Weights of a small transformer language model.
Size: 9 layers, width 384, 6 heads of 64 (1 for keys and values), MLP 1536 SwiGLU, vocabulary 2048, 19.8M parameters.
Architecture: RMSNorm before each block, no biases in attention or MLP.
Training: a variant of Muon for these matrices, 472M tokens.
MLP neurons of a small language model. Each row is named by its layer, matrix (down: output weights) and neuron, and shows model dimensions 128-255. Each number is 50 + 12 x the weight over its row's rms, rounded and kept within 0 to 99. A neuron's up and down rows have the sign that makes its largest values positive.
Before each neuron's rows, "fires before" lists the tokens most often just after its 100 highest values on Wikipedia text that the model never trained on. A number after a token or word is its count.

fires before: " the" 45, " his" 7, " a" 6, " this" 4, " their" 4
L5.down977:63 33 47 26 51 37 53 38 51 51 50 42 60 65 35 65 56 50 66 33 45 55 55 83 68 40 40 45 51 11 65 48 50 39 53 45 62 42 32 40 22 59 58 55 51 59 28 46 64 36 43 58 53 46 48 31 43 54 61 49 56 54 40 56 46 55 42 53 56 41 46 36 62 33 48 33 48 41 47 38 47 70 58 47 26 56 55 44 51 64 55 48 74 77 47 30 50 53 60 78 30 48 59 42 54 54 75 58 00 57 47 65 57 38 54 58 62 36 70 39 62 39 44 50 52 47 31 59

fires before: "am" 18, "le" 13, "ine" 8, "im" 7, "ow" 6
L3.down64:44 63 27 56 37 68 63 39 42 51 44 42 56 56 44 70 42 61 57 57 23 56 41 51 33 55 78 27 51 54 47 43 39 48 61 37 65 35 76 19 50 58 51 53 36 60 35 51 59 68 46 58 63 66 57 42 65 52 35 47 31 41 60 55 61 69 54 37 11 70 45 58 47 54 41 73 44 41 65 42 27 45 43 82 49 50 48 46 39 53 39 37 69 44 51 39 26 28 69 53 31 35 47 37 68 63 60 45 47 44 35 71 39 56 67 44 48 53 36 46 61 53 46 46 55 59 52 31

fires before: " the" 14, "," 13, " a" 8, " he" 7, " J" 5, " S" 4
L3.down1468:66 64 45 57 49 55 58 55 45 62 26 66 39 57 22 46 58 47 32 61 51 44 40 47 59 46 50 57 57 06 62 61 51 38 41 70 57 53 58 64 66 60 41 46 48 71 50 36 47 54 43 56 54 46 42 43 64 49 61 56 78 53 55 37 55 57 32 56 57 50 41 32 60 59 53 60 54 62 45 47 43 72 52 49 38 41 64 52 64 52 37 59 41 53 37 33 49 67 50 43 31 46 36 62 30 46 42 47 36 60 35 59 46 16 54 39 44 82 43 30 53 52 61 50 40 32 76 67

fires before: " /" 20, "ible" 16, "ib" 6, "ive" 4, "ing" 4
L3.down1379:43 79 59 46 44 77 55 46 80 68 45 41 59 55 35 63 50 41 55 45 57 39 45 44 48 39 69 52 47 66 61 48 68 32 67 47 38 49 52 55 62 45 60 35 45 36 45 64 76 49 38 46 69 34 32 49 65 38 64 49 48 50 59 50 49 45 64 55 53 69 63 55 58 66 57 85 50 56 51 55 75 62 55 44 59 69 58 64 59 44 50 41 63 59 47 59 68 64 49 53 53 48 40 51 33 28 42 50 70 67 40 63 47 47 47 32 51 49 51 60 47 23 44 45 64 59 45 57

fires before: " is" 25, " was" 16, "he" 8, "'s" 4, "ro" 4
L3.down1329:53 47 74 43 51 37 54 43 55 50 30 69 48 44 46 38 60 62 51 38 23 41 59 37 41 39 32 45 50 49 86 49 38 60 47 47 59 57 53 85 43 42 58 53 31 43 28 65 63 56 63 41 62 66 57 48 51 53 62 52 65 58 55 44 82 44 66 50 59 52 62 71 42 35 47 56 35 51 67 38 57 61 58 43 47 63 46 56 51 42 43 57 45 39 58 56 46 49 35 50 33 66 46 62 36 64 66 73 50 20 60 58 49 74 58 67 23 64 45 45 51 51 61 51 49 52 36 47

fires before: "|" 36, "ic" 8, "in" 6, "y" 5
L5.down298:51 40 22 72 41 30 61 60 40 46 26 49 55 87 84 46 59 60 53 53 46 47 41 43 50 42 57 33 63 35 59 34 29 28 62 67 47 54 24 57 62 38 50 38 44 39 40 60 61 53 55 65 43 47 38 42 55 67 67 49 69 40 58 53 55 44 46 51 37 64 45 54 78 23 53 58 37 63 49 72 30 58 51 72 28 55 49 47 58 65 59 44 61 50 59 76 67 32 64 45 58 46 32 51 62 71 67 63 40 47 52 54 45 57 48 54 37 73 57 39 61 62 41 46 54 54 69 63

fires before: " |" 28, "ed" 14, "ore" 12, "ial" 7, "andid" 7, "e" 4
L5.down882:64 45 62 35 60 65 40 57 56 41 43 65 43 52 53 45 86 60 65 50 53 58 47 65 60 66 33 70 62 76 54 46 57 44 79 61 61 55 41 33 30 45 43 34 34 44 64 48 42 50 41 64 71 57 52 69 51 57 26 48 65 55 31 56 61 57 39 31 47 72 60 54 49 44 62 48 46 61 50 44 55 32 36 51 63 43 65 46 51 47 76 62 40 59 68 41 51 61 51 20 41 50 52 35 26 60 60 46 59 64 43 59 65 41 59 64 56 51 56 30 66 44 56 39 56 34 39 48

fires before: "ed" 27, "ition" 11, "ing" 10, "it" 10, "itions" 7
L3.down185:51 53 59 63 41 38 55 60 50 64 46 46 41 60 66 50 56 70 43 60 55 64 45 41 62 29 73 70 40 58 36 57 57 33 42 56 57 33 54 55 48 55 62 43 54 50 61 24 50 60 40 58 35 48 55 44 43 36 49 58 19 43 59 45 76 67 52 60 42 53 43 35 55 63 39 00 50 67 73 38 60 55 63 58 72 56 55 43 51 77 30 45 44 42 56 51 54 28 46 47 55 27 66 50 50 62 50 66 42 51 74 65 35 39 36 33 44 49 68 73 33 55 49 32 48 76 53 33

fires before: "let" 18, "ony" 11, "el" 9, "ing" 9, "se" 6, "m" 5
L3.down1123:34 58 57 42 66 51 45 61 16 63 35 50 55 51 58 50 59 58 47 54 40 41 70 58 53 61 55 72 47 72 53 50 40 58 41 43 56 62 60 66 55 22 60 42 53 39 47 70 54 72 25 39 53 65 66 38 57 43 65 77 48 28 41 33 52 51 50 36 81 47 50 50 60 78 63 69 62 43 19 34 42 43 50 46 49 55 42 51 61 60 34 62 46 58 44 61 59 35 59 38 33 48 53 53 58 37 44 63 39 51 62 50 54 52 74 46 71 50 34 68 61 59 42 52 45 35 33 63

fires before: "er" 17, "ial" 10, "ican" 8, "ers" 8, "es" 7, " on" 5
L3.down1417:62 50 66 46 40 65 38 38 32 55 65 51 58 60 48 38 43 34 50 44 67 75 63 74 52 56 49 57 53 63 30 48 39 61 60 61 55 26 65 46 52 31 41 53 41 41 67 39 45 59 40 50 65 62 53 54 33 31 26 44 82 44 54 64 54 19 55 59 64 63 49 47 60 55 43 57 39 46 65 66 56 55 29 56 34 55 36 42 44 68 45 28 57 50 70 55 66 74 31 58 70 46 49 54 68 60 70 60 49 62 44 53 53 51 59 70 38 49 58 62 30 60 37 34 51 57 57 58

fires before: "ing" 28, "al" 15, "es" 10
L5.down448:56 63 50 57 39 44 33 48 39 68 46 56 61 35 55 51 54 80 38 56 46 68 44 49 39 48 81 39 49 57 59 34 56 71 71 51 42 49 38 41 44 47 44 58 47 37 52 54 66 54 66 54 44 60 66 17 64 54 56 51 64 49 62 41 41 36 45 74 47 75 59 60 66 57 45 46 48 43 49 38 25 48 52 55 67 46 34 40 68 48 52 34 57 67 38 47 49 38 48 46 33 50 69 52 67 75 38 63 50 37 37 37 32 45 45 48 56 62 48 51 59 46 58 28 49 40 49 51

fires before: " was" 20, " is" 15, " were" 7, " would" 5, ")" 5, " had" 4
L3.down1278:35 65 45 27 29 56 51 44 37 65 48 33 50 46 43 47 34 42 68 56 55 43 51 56 38 43 42 50 52 24 54 34 55 59 59 55 53 82 59 46 36 84 66 55 51 58 40 72 34 61 46 40 55 70 39 37 40 45 53 43 70 62 60 59 39 46 47 56 43 61 60 77 35 39 48 31 59 70 46 51 50 68 61 41 61 55 38 46 30 51 55 54 50 51 47 62 37 54 50 62 55 73 56 50 36 52 53 45 48 36 42 53 57 63 62 52 46 38 36 39 53 51 44 36 42 40 48 40

fires before: " to" 34, "um" 9, "," 7, "ing" 7
L3.down272:57 57 63 33 56 40 36 42 30 60 35 47 64 28 58 61 70 45 57 52 42 44 41 43 50 62 55 60 44 27 73 51 52 52 46 59 38 56 54 62 40 47 60 34 40 49 62 26 33 53 41 44 61 36 64 41 58 69 44 57 43 38 42 48 27 67 53 61 38 64 65 70 61 68 69 70 44 39 40 42 54 58 67 57 51 73 25 55 33 61 48 44 72 39 58 72 59 62 44 45 53 63 22 55 38 57 28 74 54 34 51 52 52 37 67 65 42 35 56 39 38 26 47 57 50 43 55 37

fires before: "|" 56, "|\n" 21, "|---|---" 13, "|---|\n" 10
L5.down526:39 36 48 42 44 46 53 62 69 68 51 40 58 44 60 49 52 31 76 37 64 59 55 63 56 80 62 59 63 68 60 58 57 62 52 36 31 31 66 36 60 40 27 47 40 52 57 58 38 53 64 44 39 42 48 51 41 49 63 43 60 52 59 34 43 33 68 53 51 56 55 49 75 41 35 78 58 48 54 55 45 73 51 45 44 55 46 44 70 60 45 63 51 24 57 60 46 46 45 44 42 57 66 51 43 40 53 63 34 45 45 39 57 76 57 55 40 58 55 59 45 60 50 67 48 64 42 45

fires before: "te" 24, "ther" 14, "l" 8, "d" 7, "ble" 7
L5.down696:57 48 56 56 55 54 62 59 32 46 50 59 64 50 41 70 50 49 53 17 35 50 45 53 46 38 34 52 62 57 38 38 51 40 47 34 21 33 47 52 62 53 56 47 65 56 44 57 71 85 38 56 50 51 53 56 73 51 63 51 48 54 39 57 64 56 70 42 59 55 69 34 42 51 64 70 31 52 50 63 63 51 69 39 57 77 55 53 44 43 64 39 39 45 46 54 60 42 58 44 43 70 35 34 56 49 47 71 57 56 50 29 57 46 47 37 48 52 58 53 63 47 36 66 53 36 78 48

fires before: "y" 28, "ation" 17, "ies" 7, "ations" 5, "ated" 4
L5.down208:62 44 50 53 54 48 55 50 43 40 53 45 46 72 55 77 56 22 51 53 48 48 50 46 42 43 65 62 55 25 40 74 46 55 43 35 54 42 59 31 50 51 44 42 67 42 38 57 58 39 32 53 57 48 67 58 31 31 63 60 29 53 38 42 41 79 46 57 47 53 33 50 64 40 54 47 47 43 49 57 54 31 33 47 66 59 67 49 56 50 43 44 47 39 43 37 40 43 64 42 59 70 58 68 60 46 35 59 51 48 62 29 66 28 49 67 33 43 42 64 22 76 39 51 68 41 66 39

fires before: " |" 49, "\n" 7, " C" 6, "==\n\n" 4
L5.down622:42 51 83 58 52 56 44 44 40 39 55 51 59 43 49 50 50 59 52 24 62 47 39 45 34 64 50 65 67 50 40 43 62 28 59 44 37 49 40 37 27 59 46 54 45 59 40 30 48 44 63 72 35 58 50 60 57 61 69 60 61 45 28 64 66 47 50 49 44 49 54 50 46 42 64 63 35 46 47 50 37 55 29 57 47 41 54 54 46 54 47 52 51 61 52 41 34 29 60 33 59 51 48 75 44 48 36 56 49 63 41 47 59 42 82 46 51 54 36 38 34 55 42 44 57 65 51 65

fires before: " |" 42, " Lab" 7, ":" 6
L5.down156:59 35 69 51 44 37 40 25 54 26 42 45 46 38 41 48 40 43 50 38 66 56 40 63 49 45 50 51 54 67 51 57 70 43 70 64 59 34 50 50 25 51 63 62 34 54 65 31 61 53 53 49 62 46 45 36 46 69 59 59 41 46 47 63 66 38 43 56 53 41 45 42 75 59 52 60 68 47 62 60 43 44 67 58 52 38 35 07 31 71 58 39 59 76 40 71 77 50 43 32 45 38 58 71 45 47 55 47 50 66 66 67 42 39 54 67 22 74 54 41 63 40 48 28 37 46 79 52